Part of a small language model's weights.
Architecture: LayerNorm before each block, learned and rotary positions, no biases in attention or MLP, tied embeddings, attention and MLP in parallel.
MLP neurons of a small language model. Each row is named by its layer, matrix (down: output weights) and neuron, and shows model dimensions 256-383. Each number is 128 + 32 x the weight over its row's rms, rounded and kept within 0 to 255. Numbers have three digits each.
A block is one neuron, or neurons of one layer that tend to fire together. Before each block is what it responds to, as a language model described it from the Wikipedia text at the highest values.

Responds to: Mid-word stem fragments
L8.down896:109219145123150126128099139140135161124133118091118142140145176094118126106122126096119111097171090088097094107077122104143080171126172232091170156126140100124155148130140080099150135146182167127087119177074158130152152129154126175155160108165103161106118116110103133086116043141153180141146110022158083067099181127102146131078092151138186161128145095119140110068158104113106108153126
L8.down928:084197132140134054181202104141108137082101166157168128079172150104117166064155074189148159109091116180149162110197099138136103088099129115103146135105158052098119096165104144131178137095150162167125121153140166180135106144115097177136121143074161146131098115086160199149063166120142133153117144068133077175114104085180071102138058129148165138132126119175128116176073157098138196200175

Responds to: Adjective-forming suffixes
L6.down320:133137121144089071089101171133148160135131152146104137109154133126168145182155098183171166150124208073117118132104161091151081045150085159089149098116150122113126111124059150101148055125056097154132179095131110142105057160110073075158132120185129124086107144156140137175125105174158135104151054109120146205116151139128167113144161173166156136087146150106143154132102106122121086121112
L6.down327:101086093163144141083147195128083150149122151138086115154113126136149156190168136148087115105163223081129127142128156109102129065134115120111086166101125161166066115074109147082161145131154146090093139133104115102097115134121138158130142221084158113191132183190140121141113092136103106125144098155107134124137197149105216088123134126097123158129064052115097176126188107178160090129149
L6.down405:153164126142124144114118117092117146136119083173095144117126101161121161091135103132149169134105086136118125123135119169170162122174119136104146078103160105144120133123076072132170091161150163155211154125158112145161131092166070152136110157153122138129118153111095094146105091136103128169120083096141147149191206156133112088182089165145120150144110159077138123082102121150161095183154
L6.down1081:128087122093106103122143166142140168135140089142115159105141146125143215101074050148141154134102133136100069110090147131122157141118133128137140070112106157168105135124112096083053068138104099149168203178152163132135090170102110155064084172146142116151118161135122110099096104157111081139087053178117100095143212178131066104120125159123184142140097148146139119194113143153120127118161

Responds to: Mid-word name fragments
L2.down87:130143126165146179170105123171186111141165075163102084127142157116163125099103150168140105090173134200097087139176093120066123155155101121119164136134169102149178134145143147135087150116125148107141154196062139141164099147136159110097095144091122136118159144186088116200116140141124115134181142113147088154123123095160107070175188113069136177119143105083121123117143176101143168076095
L2.down101:171094083164177109122105144147142101170134105146179111121095124087144215097100096154126089159092082121103113066172100128153165134144189092130078064132154115148166105139109085121130121118135133175198113188175147100110157212167150154152114107097127149171141089176117158159130111158143148125139109127152149130095162149130112142127141170157063085123154132119046105107151144173094106119111
L2.down455:096102125057144080140115162116112105165187108152098142129152134124053092188168138139164082169112151093124146110100083181104122140212155162138146108153124110104130127105129117132140159120153178134151092073106135117114116116200137086183113129065089075114145182113154112138087124124094151144167133134142134107131111110109137063133068171135108147163125113110177103114108138066145154143110
L2.down705:081123130149192136089061150119091173117144086078101076127179144097143131117101147140133139082085109110085108129156086156212142124104170126201131157141086162180126141118096192136184077092208093152073171144156195121162083107078114119099089160179119144163220159069097118093104123166114127171139137066112143087108138111125130126132132136118114213121099096081129101152145206132073136157151
L2.down816:132082190157145142185194155130139157138109079163121183162149119114139162073129088082128148052131134119123156167133158154105127124099159147208095111080083119189147083140139132220154175117175125139168136113138150162155133155117111109126121123165163167164137107136171119153137115202084140099157152082164115228122085075073136095100164103125082118089123123092141110084110151080115152126139
L2.down819:106096134133129139159162149149120105097163126135108110169124138091161105117103118142075144091106156123075137069087106149128110129148121055116190153192155146112180138091157131095155101094130142123062122116160163132085077135124105140152125200059106112149132089178159142191115087134147107164147094171177134112174109065122142150115123152122194127132099205153151130101109159154081102108087
L2.down948:126149134144091124109161133073174118156162103082128151205174037122059115182084108118145105102093134174175163102133108131148095178148092031138152151118153101111215118131165155169096168104128095086107160122112155126142070156153133161094139137137173106132090132144097124105152131105112145171134126047145139122113195164138154080118119105149171080140168134165170130105120091143132063072145
L2.down1531:155099102150128121157121117212134182153098105081095156106096173151128134151118131116142111086165172123092126161145131143112107160152199185130156142132088133100116131133093163128138078090185125136075171173081125119044170079120117092091102152136205153132133112113105161130123189207159068141133158132132140162077132123078115134179138120133181133171134176135159189130128144112085102171151

Responds to: Word-completing suffix fragments
L2.down91:154039030082144115139065133097149147133138118134157149170142130128137130144172125073130127114154147138099153089099172131131135152139191149119195111111117143099081116070115104118149108135097090095091070142102168075128163113135089157115185070091160122140114110100105135124143113104067145124153155141079146127143117124154137132123119088189109157150115155107124149127163094126170130139129
L2.down176:031131111051126122079115151120191090129152114055168152142128084110143120089105123103121093128150174115130143107143142111118064157131197086116163173150144133226152144144087064144139094106076059093098147089113156083097127139136179162089195176175110099100098119142095159158146140106079154132170142128147146152140056128153158103074130060113073105133162127107151099151129080119108142139127
L2.down179:140158156141166122145132176150112143170142084078167128119111128102193116158184145239093157143111115085176144106073144165074117080127138179208086085119093132134165148123118110147127120134168160125169141114078149132112120126197069121138155142097140120125112158087089148148068068077114137127099118065103117116140160160130116158153042134175092101128153126060185175112139126183141086134076
L2.down321:188131143079132062102133137145155128157160115091141168095134104108181176130107122142131067111138156127126164152094140101121088154093158162103133159121086142147211111131104116081134164150153125139160182131094141089084163168105136105188149144142144186133087089085106119110119162118121092118146108130155173233127063094135053102136093115103146093165145132106174080144109117180130135096136
L2.down526:206157175119066142130124156117112136106144051173091183159121152141157159147127101145160115142145173078117109088193191126133068136109149108153081161156201137135222159073154162137161163099099125165145134164094131115123085140123200183129179186112123130123122109149095162141086067143146139116113109135114173181105154137180080060123178148094081103063078105115146130170074140155126107117134
L2.down830:143132183144105153109138152183102146168086088118130091146108068127128141156091070136129122136131162105145133153035138173130100124204168137107083133148148100078116136134083085103136096132154146091099177105130120112119090129111096149162148122094176083081134152100157165131123103186139139147174123149071137163079129117110063102164056166162101172096172133104130154145161206121117157125059
L2.down1091:103132104139111066160143116143135087107119110069096091142128181129169092101157083153169147102149182136072115140146110094125193132135136124160098125152126228164126154133117103130074162106152170125143142157116099109096154088089179107074074176112139115149134108133108111184118138161131017175153125170157126141125166068114087130079121096173174139138111092139148176117115118148161131103147
L2.down1352:139134087149062150076111137148111126131165151103093100134206129138097132164071179142165042183135170122093143114190125085106147104100138162145114120085196109153211183146154095144120143159143117088128113157127112120092136138153122102087088089137105131130140124145071161182119110140096125058117176099124145128110161145150111171127114095132141095150101095155106149172109116142118089142144

Responds to: Syllable pieces in names
L8.down499:157156059156107133109141125119093129175127107195067148031132092110129140088075173168114073131127120153131103122112096171054171122112127156107086151157181179132141144088094141129184163161124107082154106187125070095116126104149098068102171113154187139156113108125129153129137140216134105125195084130107135140161116176216150144191091131103121161138086098091179107118148057120090118154186
L8.down1168:113096140194151124151120103163118098095175164173170154123153173165146085130120134174069113097161140082122191210152104089117098181096150132124141150195168122119125159099154148046154120084077103155068082192112086138098184098152182179143147139193062093142133108139098148178114208164140116120144128178171144095085133176139125086124142155112122142175118133184133105099127108140129112134142

Responds to: Mid-word fragment tokens
L6.down699:153165143039134068130046093101098119159138147167056173142082109110200136139122154121149145121149106078144112211112149083093089134119157177112116157154086120140111101143155160139114098055151128120149124142128175120114145113108212171138116152083136120143154145116089112093102163090117031081196144113123134186135099116141132152137119092178099138183080136160184176165124121093104124171129
L6.down1217:089085182116078104143109146177148174144119134100163157081186127144110097100135139152085154120084113101157106122139135134162206126095097152065130160123147108061132130130120128063172176182076157126146095100083132104153086079120106084113160127072158114142096100124114164141100140125135166097184173159180099097098111089113178149157103139145114177195166204153155124191162162110090141132098
L6.down1275:152152121166087123101119136150129186140129098150069172116115116142064147116104180115095161157122114174081089178122141158095112157144156140149097136127136134103192057166135141107130123144131134146166073123161102124113145153108101119175089038113185136113152112177083160172139138112184124125101107143151111080106110103079103123187117182088128130150118134101140135117092108162110163138129
L6.down1513:104164146131162107148127151177112089123137137170128122061107175163092136081106175144193125173118095144160079129089118146097102169136104137135174077126132121121119107121069132154169124145106220083142153146083125098145144130083132115146157167098151114142105065116117111155098112107184110100162116130147159163131140156148096116160072125091184115146124124167133145113098143141143116136163